From a checkpoint of a small transformer trained on Wikipedia: width 384, a variant of Muon for these matrices.
MLP neurons of a small language model. Each row is named by its layer, matrix (up: input weights; down: output weights) and neuron, and shows model dimensions 144-335. Each number is 128 + 32 x the weight over its row's rms, rounded and kept within 0 to 255. Numbers have three digits each.
After each neuron's rows, "fires in" lists the words (lower case) most often at its 100 highest values on Wikipedia text that the model never trained on.

L9.up414:117154120124172136160137179103177111119182122138094154086143084145117114146112179131137130145098106140096107074157094148074111143189146126087114123151134070151106104123157171101115158134134095142164143154086151119119119142162105117121135138117155136100102136165139078130105116106112122109108216181102092071133146111128139215123093097104135115143099099123173141122129173164114185104149192164116111157153113123122099149139163169094084144148117157110115122130108135117113135095166090184145159142144144144131094125090143163130142113156092147186154118139080087145068088135129156165
L9.down414:094165151095144085141136166100179157210183141104093132110193072156151155155104085117142179178092187104080179155167157062101117080145117126178085129088166150176066167185137104114125110147138119117142187120136145153122156147104154156123070147117155155103169086119152147128086138097114169120147080120135198128202094125163115137098130133120179091113138063166106074165140148113155107098083092160085137127106124167143074151052135168158128164136163114082151136109195144166157103090163146082046115146039105127090086140116206185107103131101157108112136130151167127143106109133132072153
fires in: "of", "in", "when", "if"

L6.up868:034145117121103084131115101154160121118189101102189184159176109112098087114170133077135127127133083082161100061101109158135177194153127163107121146107128133096122114123130133134172105100123128137076157179143198127082122156125105148108102168089101101135195106103138159065132137144167110184104184155130066149125124154175136120108136131164114118106182168138155122125141130140062159127142155119125108154126112095115129147127074206078093167174116156130100143162119115153174135092133114130125061155101165113089117076108152160117110152084087157184159109138123122164117133195160121093
L6.down868:128155122093146073142108179113183176134156109116088159162083137153065192120141135128159132153135077140087109099145164118097147059100123169175118152066134107147107148106068086151109101213114170151146168138119100127111146137130091168132145096103146096157084108112147113125132119125122118091141124131055123121092166188127112141157125185114132117150111076117162103178134093116117093000080169136109182155092154118159135183163161123143121091048074132140103139185192112119155133193116134157149084174119160078105145113139166182139169133144146075143100136067092089125153166132104133118
fires in: "of"

L9.up197:113135137152143097131116161131106130188079154138142110086170159175127055106129118114149113141131115172103166131140194126129109091122151140085122170171145120114103090093089154105133114146141143098128160145159129109122159100163171146106111158104140064131133114132119117136130159127139061132140155144177061131180135093132147110110155192146098078131082147128136134095114161175109126094149141102134121091163155077104134130122152165130139175114173154139140101164111125145088084126176083166129126132095098104184133114109146092152102170144098112099224113124152122171081112185111070093
L9.down197:082152133167094091110126113112092159065078125105155151108148126140116093169148096097107055113076231102144110080214144108141127136143102206117175155125100158111128105132138083086099109131175106174085124122180041201148125095151140137101110099183111147170164129118143150107195170086125169127173134147162145138125112091113139148148070166092141069139130153161136154129114090116150124163096076103125190135155146129116131142103121195149154169167176117124070131102168176102122088199152100141040176138131075147104010140139137065177094143099116099104133168123125132122105113130138153139
fires in: "of", "half", "although"

L8.up537:133179128101083145146143172180146146120118195106108096161136117122098071125199106132144133121142129119158095087118166174097154104168139093182106119172118098071109128222105131123110127148133135126136107116151073127124103117105088072156182090183092151147109159078129101124096153100139114146108160150134118097157060129116138102184092193166167083107207137097163142094095120177140196141122176096194172159150174071143054132084135114091104082112170112150102190167161137177150142080158045123135085067094125141123090105141082111130174101140070134078110088130155115080081141069088099184
L8.down537:091132136143143161097074134163138106197154144058095120133091160141092109070155115082123120061114110145130151141135133071153151131114090116118093196094102080179102115153172127130139131166132162092112127154150088096097085120113143104131113153100134154099101133167126163117149066189087141097178114130106117153175129151137133146123105120181132172147123142186109136146117095110162127151137059076112106095141147141107164160151145119149146114064058096092119059129124103093108152142111110095125120121138132082154139169134161140090118126169139155199108176138117157125209144148184130092
fires in: "and", "of", "behind", "owl"

L9.up1124:125108119082051083109103091113108133126169129135123203124161086156073123127062117142140125137154140174135183091122164128121076162129118221117096099122149134101107151095113105080153171124126082104152139088129113159124115119141104101128106074093178129110138134120063111152075108124146159116114110084113097124087162104131131115094081064156181139144082064120137087164094154096070145112154149154103166161160118115140164165142114116121154152159143125115121138088115185121092193142166160120108179101170130164170139109116147135121136152130094076120161198099105156130150090110114114174
L9.down1124:139113173201167143176165091185124111161127167111151175044104120167114095096151152121177131135138077124136103125141154130145153122089188095119167148143158211166175091124150122121136114154117113144099149132149106095112095093139137111140167147082094123100171105134117052144143121147139130135139144135080179115171132144108075097085126086100058077149159136162146153102111146187107124138105110085143146123146118146111139154145171098099171116111113149116161239198123110126188125106151112153102082125124123085126130156120145168144109115151117070113099103062144127200168135149120160088
fires in: "that", "august", "july", "when", "his", "of"

L8.up943:141106121104097093075127065132196109123156114135111099152120125149136145160185116114116099143096155151123105143138151137117139149095138100080109128135140121141098180103164111127206109135126156245139144097148132104077171099078070136130049134097118114150149132104128180137139117181143157126148107062169153136124106130185145110142138193147049156144151123149094140158062104096127160167115066059098154122156136139240087119148052089157152119120112097086118109124097091100157110088170112155143145169104097152113154154129113125164184066139151127174102181109123119120167112137158107087
L8.down943:113153144076166067105164132116157128066108128128159116157078149110052199130192117186113160134095141125102111169131106135133135113109108165123109073116191096156180078083164189120145098078147144092150119130153097115131141140118162123165110127161057174074156102128115126129102104135135152145187142109139084127163133156151136212140148159123156124091079207092107107115114132148156105110191122119113136087140086098135132175190087121142122139112139108132118113152113123072101094116093073231134109096100186101089123138134099085101143136137145141083084121093106112152121141128110091121
fires in: "his", "medical", "and", "detailed", "religious", "upload"

L5.up541:103100141082170106074130149147141162162135177128145089122121183090144116094109118141105132109055082138155127150088143127197155098084191051119124158118127127115111162206079146125102093108102141044111142153213168088093162219109158050082128100154136152180135140138012101151130190078090174092113154127146145142053120176096169085151111123134128142111139164129153133122154081048121113111135131084176146116167160107097145091157106106126172131122094120112112101136183127105131144131202153127147111123106129162105151101144103092130124135090167146178101076150141133119096137118141133081
L5.down541:140130106141149111104107145172079133123090163144099081127120184118159180135106049131140132095109135152155130122087100114190138129075142144173137091041097073165081135177079162150184169102133063079101174124218117084141087159076154117149128109133083153173141143159082139072106150061116158115163102135116118156073062100095118115172135130190144108133135168152095122126109158120124123220095109124131125180097114163108139117162163153151148098157138137085122167140167130104195135135133178123130084146048076142123128160157117136117179136174147152097110143133099175070106139128121116163
fires in: "and", "or"

L2.up842:195132098177119142176125147120099146162099135115076237103177165077141098129143160175108078124157144127041086142184136157130050122108167143157111129132129188153125199109126125091079121126164154103072131148177094132164112129116131194148155107149100111125150120129108106139102120146113114139110175136091140181129109146172137145112192160053097111155109131155154136133111162131104141129106140077131120174124116107153161151133129044101161162082152134172142151145140123104161085132125105088138096184116121148138132122075144144131149096079167094104166151108170163189155086105084090142
L2.down842:189093119139103095131141144079122069137117107131125151090114099133105076125123170175153110060148092159098109135105119079158138140204097116110111161097077114142151161111111081052103162095151092052100136134188157112156134134126153166163144095141138183155130173076135230170089074141115212156134133129100145109139138161145155152147144124084100068099118188153100139126167142194160104117149087166097087104121086110127112106187101157154145086084111163123127049136095117078137130143105122142118099168118064171124137094073115173125135061181144120138184196133127142122151163154104119101
fires in: "at", "on", "division", "former"

L8.up589:098100168127127189119103136180146054117101082180100118157156129091147148147108120095104088124173110128166152111127170119138152134174167187114127147108108115143094230047134121101119113157160155137141138136154177129139097093121133133119154157068106119105126108116154196125135141117163090083127140170178094158129162184146105144132117139134112083161107088177077130141214117083145152140150186121138165110118121095064097104041165169076124147144139111080130183180157194159113117089125181150149106151151122115134113136108139123114191153162083182138162181149177128034188180124108169144
L8.down589:112117091102103134144142097109054117141182109109115065144097182094173149134178151206156080108149098104212111110093086157163113088156144182168172171115153133113123065076090159135126110110141135121130177104161140158145093159128132140122105087200103118085121164169075147066111126192081098130138112163106121173174096109177121112110090111117175105131173174090122116132107134101179109137123125084119155122129075182204090155169086170148103132132140186121155090130159104113100106125146104135081190156122101147118135150161153122143148139146138093096148109158117141118096122143202153115
fires in: "of", "in", "known", "on", "under", "much"

L12.up368:083057133167113121127092133166129096128096120192135076153121140172175142142089103163110132073123115179128160088154091135114097109100157124226088179123181027155215130168114093123125079094108138105168118141216165138086152200120174121109185095148154162081127109186066173091174147138153136121104143111108127108065132177150154092157115120132156131149116190149119135112125130103068131158162139091123105131122111138100125095144134134083141113120090117165141150155151079097133159143151158118118110113137127133145075120114059138151156109186125087140158104090155105040135140182137139071
L12.down368:178131107120148128123117123146175139146181171116119171191101121122188101116135121080115127104107142187059132098082124188179128126127068096159188101096148185215119106120115183174182109128145147087111179106168145138150153136147118139163108094104128142129166221136129114086113118105075175147157090177124128102147127087194134167082132131151152120127152166149164155064153173106089150162123101079120092198126131158188152106120115097176088132134061117131097158143091136110166164087102135162125129105152102142125134152112189155145116121113070155153103114153146121101100144076146130152
fires in: "and", "or", "than"

L4.up551:150057209203123190138161087178180168195073093142198142170145110075132105138153160158110145127160154165111111103158138091119207150182123167150152153120083126125107118080143152132132124089132171137143059145132112075065127128159150147102107137143151169133115141143215138108094079076157090153147175122135102053097149154111115122130136107148157114164164148136148133210105124139154100154147130087114185085160168158073116181140079117211153137152046046170153138168133096141134187137132112072138105128090160132108128115092125116088142131129135095174101142148149119124115118148117166121
L4.down551:120097153119124161150150126136136079064130109130121101134163122133140087097178133080053106105132122148220106175114143120120141119132158144132095180066113138164137132081112078092180140133133138109111145103153097168105140119151159100129096148150092130074111073137098159088127127167120088141152090097118192155081131150137126095186118162087111090105136105154160118097135174054180115098112113074140135145107140151083061102167153123103119182143157176121154100090126173096207138094117097116098111096161094172103163167092156086087095088085130163160159152165098095133184171105121115110
fires in: "railroad", "goes", "living", "some", "poker", "no"

L2.up708:101158090107087122133188133094152129133109153137122105145085115099159141147144191110118146155115155119126197114071166154149219144142121084103154128138101149187222094123112128159135154066091113176158159181122144115149119107167187113095211091130104119162131146084136071128150167139152109169062102157130076157176159120169155153083105138141127116110190127158157130079092144087114117111086073127156097144084076151213075099116122132169107094113104156127111119162124068129137119120131084116198121077157185124099182100143104181151159154119081057156170099165088117128083152113113138194
L2.down708:154154164188125161185114105079136193082066074130106160098041121140167135163134114159131095095203096089129131115140107095125143113148111173117136175125150163169142156116093116164119148148119113058137154036091127159117177124112113175157139176135088147075138113118124183121103138127134089126108153110121089151162089100109134121076143168140077095079147085187196154092141136134169140094164079179090131089135111089119068113113149068072106177148151083129186104100093116091096148104110103163155146107115094156132145114139117108134125130110147124124167108083086128120197088106068086142
fires in: "were", "been", "was", "by", "under", "died"

L5.up712:098117168074170165092121127069147144114117128130139136145129178124117122071175179065148118132165080141118094118056112098128124166105195106175155080075071113108159060138072166128067150164073203142112138104137097130186171130126096066164113143124138160122142070101110121109141099120135111147142116144120174139153170033130177113092132099138187081113174112159135127132136155144109182187192118111166157124198129119065115144129171142067141125137110169110118185118165088072130107132121139122113111170127162156090144092148209172127115100111083129123156095105131139092094166198132123173
L5.down712:137192113140148142095123197154132099114142087126131114068096123098101112149105118121097148117082149161085147133170090178151102159151128163147138129119150137175111138087104085143106078112118132134149130136092169150163164123140185163107136084071138094165054124065180149161120103126149137139101165097131112177117129152119131110143152148127131046137124148062097134126136173127173118095094144130167113137122136131187075087090192107122100082090115155144146056132122162114129075145119094154143131147133112146130131167150140154079111154154115144145156140086101123148071088073097123182
fires in: "society", "scientific", "science", "of", "social", "sciences"

L9.up406:117154162105121116107114146141128096132110103163159165136113110157093102103131165122148099150093141066115153106117145136120071154121115154101163094091142187108168141136121102113117105071172156130124173062156132137170071103151146090128142128146106128110155076166104109142181119129116154169164144125108098124148120111096167149139128173134105114101138110103204115158153184184095185103172110149114167122179084179131123121105116161175090133136097079158156088108115182055130109153125145113155187096127194170096126135116179118163091146146129165103177154153179172155033097170129139103
L9.down406:138132105162140173105135143090149152175141128117148154135140098177093197117152122148170185118069190091076117144053048126114147085142158140220157095065181160121093125086143125090152130183109178127137116136147082118106127164156145139125151108110088113182189111124130101132149084109148097101169155090176133163155116090111141169077085136136132116117170110162145130172118130158141089089125121104140056160168140163138085104067162105123102149100074101175116140070175141123145101107158131107133157113128125082108102153105174130143099160129186129109144167073183143092137111159081116055
fires in: "of", "defense"

L6.up652:038127148150108083070130194122110137159094148132146126101107115118107144154183152141094137134143110135098133118117161127111157152059166169147093135105103104161089128064137152091153153172148133185104138130113109108056068152108102113167130090111118121128152088099091100109120160140105124184165185117124196113121108093117173121105173106130103137104136122119137136151105096134157136102129134102130119170152077091145169124164128154077171122093106142147177093114137200165097100171104181122097163160086161074131146130120074133169143183156162114162076112140109197143141119196130141142
L6.down652:143121159137135177074143111182157202117123134096098085118124171121116157118087083129073114118171090083164149180159059143104122116120087113137186155134200107118123134142109160142116134172177156143135199231082148112184146144179131198160166173171179126124126156108144149152107150152162117168097060157079142161130135133114120048178179144132109138098087168099130116145084083164168103095159148097114170070095131086169163125140091129138148067093182125094130123127120172144113102144095142100185055104151152117155128094172152159123096128160144096165116078082141116147151129135167145135
fires in: "of", "men", "population", "church", "length", "genus"

L9.up88:152146116131173110116088154037111109160097084132118178130144157112114149115167101119126167153138099099098117116128126166132101200126114135123136184129122144090142149101140121134136120150093137120092118101181142120170131097163162160136187148134114109181136106188125132105086123146103183111125119125151116154101090116162120112131194082118088118133083128112118118126066134125112165195133142114183151111100125107111096127121104099097142109116075143171140039185120147168116064155149105098139159105094070155163132101126091183166123119133120097129178152148120105127180128132125075171
L9.down88:122182167126116143106169164074109090136189094105187158114111171154148179126118079124174173175087098159153146117146210164156118129124119091125120127178148154176210138125142144152133111107142135115161118099215091086157116115132114143141159149102115125173176124142093137139155149093132127096110150089093124128097071104140132136106142139124098059072115107167096159102110086139106129215102127183140144156143114130151157101176135140102131165170070152166177133161098104128162135175102121097120095122085137138131143094166152143126095109136149139143175078115168100194135131170098129089
fires in: "at", "ubs"

L2.up685:127145107143067124106214148191120172134103153105176160127226125134139157149067134115111135173089161111120128054153122179143162136123114231154125101183154098096081122114131067120121105115155084113096103146107193098159127126107100173142111067149165091191121149128146137073159155125112118118068102186143067137110178116092151173112105141176120118169146091112143102161111175144149131152149148103083135123187120106091171130146119096141138113118184131143104135178164168160103116152162118144077140116102118053129110094129108158114175096166108138142161119160147138200141154125094128144
L2.down685:123141131132099108120133110198114149166161114128122115025061077123132184095120190146089125120113157094124134133107136083128144118123155171151149144105134167151138068074122135122190146056140105172131101157100137116137113100156148181064135191110082172127087146147117171114137115160117111111065137111114107114121164143161122164120144127121155058099114143146180126056151141127213099167110199031120142061125137142118084146110095108170108158164145143132111126159117179187180114093085141146110144163175142101100040113102182158138127099154159091153169123159156140104138159123106154126
fires in: "on", "in", "along", "with", "other"

L2.up943:096100198143116111096082078076131127142147162125169131141100161132131137133198129119181116127111153142108148081110129092167097135149107132112166134122132160130153148148104127123074147138113172096183095169144088151149114124138109112139202118121166095136169139169145118093125085097193135141146123154108104115086116128130072177146120151105122114119155145125118170149153183156140125158128174142111216114137097154131064158144139149110104184133145135137141119083134085161185093157102093089135123136088112172122106097147137114121141169103180105141168147090119126113112120122133161087
L2.down943:054148074131143167217179170163117131140060118100116114118137103189127166141142165137161120125105155100112103171092095134149072157090133122135145200106139159111116117087100089141172074151155134146118117140126110124147101137124175153143125143135148160115104161111221155147127139136071140137120118152181151174150059116137107083162198113179066130158121159149115146123075121126086120111140111148112154142121101167066116106097188070131184110119136099133119119161158124129111142135155130141123108150172122085170134182129081092144138112170135128142142145151129121135141186204118124115
fires in: "world", "africa", "african", "some", "security", "steady"

L5.up936:113189161110121141148093110183114087160193165109176133124163088092135157119120179085113187156123232144138165061086137058104097163104116098164174136146158106089113118155124165111120133148096147128157128144157129136105047145151100141110138115142106138157150069160152167153100080160070128095197108141103140169150138203084166133170151095152175133119107171107141069099083079133083124126147149096110108137113151124100128152102118097105155116172133088144158079219112169145097132098117119114130124057167179144044097105172086142160145154098058084172110105099110116129082083126146135118
L5.down936:160175184160111096160153208141129139136152117142090156102138086118121100158130147114094144138121073111171132103153175101179142145110104116113098084111100169130145092105077115118155148118025073182157130174060109116139201199114139086132139141149130081049117194137101117122095103149105130151129127131170139103090094169135126079111087158101082127118155136127090135100156129102146129164145126105143077091202071106210176105061136130094189165164088117108139166153153125082100075151092092091137105143094146082119124150078116121141195117149140142130108124157165083162164154119094146127
fires in: "had", "they", "has", "make", "might"

L8.up558:071139201112083124109126113097113172153178150085084097139168209123108115184129132098128076177121137149104160115106119089142171151141140123147126147092149142179131194064132090116115061141114181104119137125123119122111078120099135132145086112113143209147122148116102152091123110164137098140099110103194092106148079168154176134158113121138091155136173117160153090138118175093090115122121133092117139190149131121065110131107121125135071177158063164120071167169119121102087083127108178218124194113184141077161119157120145129153095117173094143193084156092105111169148152126071141126
L8.down558:126138139127130103153159134150131142173128109100113177132169135151129114159137196095145123117129124139175171102116113124097190110135140150148153140122166142074115151124139099150140126162131100202102159119145119107121142121086123127071107123151087092132199092151139114175161209095085089131156138166038077124138120149149095120097097103112191165160119107124174103160135064110129023080164123161183133112159100108106155161134157097153097135149094071079227137109161116190218085120070110097193181137155162162101164188136123143124125133160108099149113093124159081117126135111146168132
fires in: "with", "of", "to", "his", "within"

L8.up1001:189126106088084150128120118121110102129122110154148095201095165116162164136173163172096141124073148152113129182060097128105138100163093141096135127099126138163148149141165210188163075080212073143153160126101122109176123194172078132120160141135081149101130123140127091125077212151109134185138122092121137151149165135085146161065141095088162091102181126085124182075155159118131111116183141126156147109188124094107086108130101080101123174174195133127115097148163140144161153095161161154127120122142083072146140136171138077097094140093062099066081143112149128118135129112102123120
L8.down1001:145148124145148147132085142141162112091141044159178179151142138130123152093148154127069122142102123154126153129180212124162078056194122112181083131070083164093152125114114075184106128126103085141201124122118145134068119144177107133062101122116123098187099163172151155146171131138113164113190142153160149107166139114099123156153112136122154183100158144096125124153040157093133198106150108181088174124148106046194153114117156079144125139144086069170111163174170094130207105154165152155129147110131167178151133157142128147100147137105093188042119174167114175174084132171115159075
fires in: "first", "a", "last", "final", "of"

L2.up177:157146080092165155208112152146139178141109132176135085100122144101192112175169149134112114138155123131115118149194110141141172125173135079171122154143124161137155149128084106173110104130063150099087174170175068164105160122086116151077104098132118156163102193072136123137160145066116122117181096104097138108051131148089134136122153138135157124148048144144140033080147177078133073152100122059158084084160162108123145120131138138181170110145199126132180187182151122114129131132141116090088102072161115174102116078166119156116155167169129118164119100148178130121117125161173134132
L2.down177:109152145104200145122127127180111138093088182160081057137096132086192139120125162127129109136099126172115132187109111148121121166116154096187099154184120070118153174146095078133171101135137133098101143120125060119123133137080100137101137152138095141146148141089069143112142091111130179163167144070126099154098103151103145136130144116193131133122150196153123100150106154102190093182085079093128118133103123133126151101114144117173109089162108111133109156122100134088177138135099134095149125098139086130176124114129109158138100116155136161173112099164150162090219135125111174170
fires in: "or", "ordina"

L12.up1104:167164199109158139147124144076153145159095113149149204160096184061082124089139137154120108154138139175153180075149150153152130067129141129108181152102137138165151141129068122168176122148146108092110151095116140161140081166160127120160137101102128201108117166212130151160160102130121127183149159160161086128147090141122114158128134084141151101107125146134125141096135147151099078114117132092163135140182134122130117103026148097118163139125123151182098111110122165122060134156121128170189140129143137119119099173183125153087118182130113154133123082098141142187129116140153194129
L12.down1104:098147190146109115099054136129090100144119140129089133108131093096139134149144155160150154115082140098129107090065167075134131119117155092099155120137090124174139111128129169116123121145095113130107180145121189106079154105173115117157192124136114155197111141107045111155111128100045176101110171118139099150186124134164105080150056143095153133135151131105169150176106135121126074046181108164141087119118132157093108091136106172152097111121155167110115120081152131174152156172132107143159151124158162125169183143101132107141079106200208107103141112125097102124166124108054140155
fires in: "with", "of", "we", "they"

L8.up142:107148165123072069116137255117151152121109117122110182113094163138162148147142143145099094142135150086140105080125149126164178186117144164089136093127125139119125163096156093116125124102133136147153180134137133146201161178097142112112123050077093122050155094169163112118176142158098154151113104074106127149172095122097137111103098144161144174135145178138133142130073201113139115132140154156142151118177123123084130164105090127089155170154097112157126156148134116100073149128136111148079152155139145163127131142106161132091136172148139055132092127085176149104101142101090051125
L8.down142:159168154066101112111124173120129144119117134129090225100153125176131164158129161110098149131139203135109119138172169127150135111148109130095116126168132181092145138129142128193169111181137058131118132135143084132154143121137137125053108083067061079132106170118162094184136169120102110135175118108115148165116109068131173069139122173126172139198132147136148165092112164171088159103153074049113144181209158167113118131128098163114170142154120070074072151099189111093112101104141112116074164148062099153108127101073146108158115129118135126158133159115119146132156186129153129184
fires in: "of", "all", "two", "among"

L6.up256:139135136150098130156163094125132116146106141056146128120135124141148089121107158073070146135150085172146154108149159096161147143117127050120114160120173124116118111103137138066167081163134115073172089136106101074176177080069152172087163210099083215102113124132159146136137154119167149162168111138161185143155107109138121154144110129177127117103151126106161112100152103179156109094133144084153141108081094096161139169159134108151183098116133165176123090144117120104198082166138078170164099076116137181199162106119107181155121123107142087128095127081172146156148177186114075151
L6.down256:147131117138144105162187101101124176145135141172122117149113147136131096101115076120159069106121097123184120147114092172146135137079150137113046164087113117128151118099177113096174149094068127125134117094142090143094126162113086140113211129153116185133136108139151151097116166155058135122124090151114079058125133125095130175092125108098133116134163163182181066095132111123109126108167152097138101074138119048117079097173104082109069186111163217131037149110127160087182114102107131157141124152105115111073110171106121131125142132154107097132186111119151150113121147130112123084
fires in: "united", "under", "san", "by", "admiral"

L5.up981:122122187114146095126137116161106211144133094082174137140130127052118141108170120139147136146072177146155139146129066097106145150144149110119097081115095149202157168108164167111147069141150151152088152097127129133172127100143138104114071106184067110094176131133116153126122118190122126054085138140149086160075134131146119152173131181167138135172109088119184164121147136113071140134164123123085113138176141135120143125100136191210067184087117090101140121110093091161177169152129115107088148124099146113107105087147155143188156124085165063129178118090077164137070129161135133166
L5.down981:132123221144157110135138167113101107082100091100141138152115098151088155130149165175117098120120164102182140064165086111128113181174173223055112161115177196127053106118120067128166170157182102144103185099079121129150159123114142150138136117152066120106163071156148138105155123103129123165099127114096117187155079123123131087123139175154159120129070135128129136132138078153068100127146119121145152131193137121089096148114117119126106158174152134132108155128037149097139145197161112116131202181158147108115108149151111154116091136116090139114102152145113100137105095145120122140
fires in: "of"

L6.up232:133163153156144118142156126140147101135072078103172107134127124118084094132198161136103156175105057141115093109174100102158110121132126155187144116137122081134138165091161174147152082159126144140103167115115122102098171150081115135116135136099000146128151085162141109161116086148109112087104144154154103096212192117104157145109134052151095064145099182135082182146156130140083087078150129150142164103127142147172128109092153162138156195123187090137169118182070133103118164150123109165127166159140134177078111062141136110079193168048102111133132158117120124112141174117146100136
L6.down232:181124078136167156156128119107186168097170125075148143133106095072153073150131123135145116211131156112170175110123085149129133158171091091162133126114125110140091146137124108127156149154163135119161119153105129147131110116161120165154112092166116163149083145117167134093104170095158106122143126095146138128100090126104087074190063103133135167079094071135054152172076103153165158061167125105112105176130123163134085137068151191143130124067080088162178135138128181137180112066101107089134105015072147158124067115162161164132134066121241069183079128123139110077185164095116109058
fires in: "racing", "of", "at", "athletic"

L2.up1004:146131122113148118181080165189136095160126150107137100061116093050131119145151142091142133139127188150110054132123091124090099082113129168115122105151113161131100175094088113111107213139089145094112153169118076090100136138166087155105107122108138153160149124104176082173137152145105111140050155100116054211099153160119106110160120160138114118083058115097144127131145187153071172129105121110130108106120130117107155173065136127138120080142168180125184189131121136131115119137115161096089122167139101136137103096120129138134150111117147125137162148132102136133148095200115090123
L2.down1004:140151145091157093103064153160057088137129111128119147123102133146115157161107147152093114074140115102107161131152151102104178145105133129076209204162145110169162136123104117163106107150145163140156114145146117112105134161084120156097155150144104179123125118115083144087131121167082137203144107156186058136188109115157074076141092104148186140179123117128118121141165095154170087130094129092122140155135128135163133131141142133113138127171136076077079093173150154089108136133095169112129146160091087096157193101137119084128113094128142159154081096150128106173157165127143124141
fires in: "had", "has", "have", "took", "mumbai", "madonna"

L2.up1146:200193127129057121139114114109113162082160197117147126109163080093121092167090097119161137095127149146129137143118102124130089152134110105082129142138143130166118203142131129118118111132136131099154070128186138135113106076094144107140073141124131068143106151099141098150109156151067129205093144125103111162107127075118174097107181127171090111094132121119137191109155163171103145126081131094173093090122125136131137117128133149150194141144141115126059148166124137123109099124130115119155132133137185092132157096104139108098122125090106081138102137131104210148167088112104113151
L2.down1146:119058120113155139100135089150095108135143117109128137129133055138133168152115131111181157108164070091117136128187172127164154118080122121151163131136085201098078149141114124136159108104145122126144105182107122135126093104104040133110105100161167141117088138136183111154091158104125053103161112171094119129167131134189129156065146113076095149134141089161105154120148176123122136140100133150135192091088115122093170077133166137119179134140099117119082132128142149072101092146139179105170180124126120112130148150145137120136148107126141145125140156110192135126133159117114066102
fires in: "member", "members", "ministry", "prize", "election"

L6.up633:147140054172130143128155122156144109096158139130115150093117157177117130132116129149138132110097095159107094128117145092197110082130078112153142136119101094060107133150114144167133068147172161123098121116163135104153184132145102118069159087139112103099137159124140169116124113109124107109137143100134165132200096113166108103074127199134141150212193170157140135106150166176154107129135068147152137093122129092068177142167152121136157095221152124106156155162185128099133164130180214111130151150125119173191102149162182183103116111114108096128116099071112132088197116161129110114
L6.down633:154144089181133114135102140114076093070131156070124122130115167157131119129174139141147138104063116122140144117104137151130145138130103161113120156169102162180110118131179139064085074083137092164116144133118099194165177109091126173127083119140097083146156150184036184105142152109129129141176163132057115146141148076170159126122160129100119131117147169107145096127073157090136105157132168155118101121110056137139163110177145179115157164141081099129153147114152099137106125155133112149100168109142108115058132114174160101174092109098128147120191123129111083107120175122134146156
fires in: "only", "all", "at", "approximately", "and", "some"

L8.up145:134124143166073109127171089154148155166216179127192150140166133138126150118158217175141123091117136154135140163097175151141104134124121174106121177172100146125134140133169092121114104163182122136139143136134120148157152082060107098141117148096191095200156108072077214123137161103108163121099122114133116127150145126102127183123108134137114104171149134144086069145171146162115084145163121075159096151203164120177163110146119100154146163176127114179066102170184082154118100147203167146120143142103165138087174186150064108132084089202169078098146168127109141140093173124137091132
L8.down145:112106106204094152110154117125125089105159111094109096076103127123109084112117143188120036145113035158127155185127126124122125107132126156110082146112133192131134098090176188117146092170146162185127100053135095172140106182128207103091124177118168115146120088177146133113114106161133103153093169144161135130160117151107085119138132127155216152175169113114181096096139187168101120087160122107161153132192127138158164147157137088117151126134161149173155091158114095137111150093110138094075133112123168165118082093122110082147076145139162203129119197128097124181153133114197109150
fires in: "a", "one", "first", "this", "that", "last"

L2.up1129:127079093154157127089156079129150107138101112124140143116093089096104120142122142151118072157117191179147142153139106151110122179034132153050171178120125133080181106086203065122079094131142132121173146127146124174148095167087089102145091124113166063143138082143163166153145094082125143133056127113120108133103137174116118122163048113137173129098121102082122150128142121158137066097146131135120126161160187121127142133096155099177153145204140104082148151122184125186129103108079125165154109090099150088101112081148141149146124147133095156165119184127077117105157141118187140093
L2.down1129:129114126225172156170177082136110131116115199102147138134090105148171069106124118162133141165156128116145102139130133196129093099186107122090142168103141121116126081014140082149074185137141074142093159131146144166217129147126147132119115162127115165157151092147146192144184135152118138137055157142094071157098098147094100097108145124146126154184127168150133118116136059137105104091145090118151154155085118147111098154161117078102141098170117149129133047140110124188123124157118108109111187187148139066116150173144207066130153131150155155161106115078135164107131178150152131101
fires in: "one", "some", "another"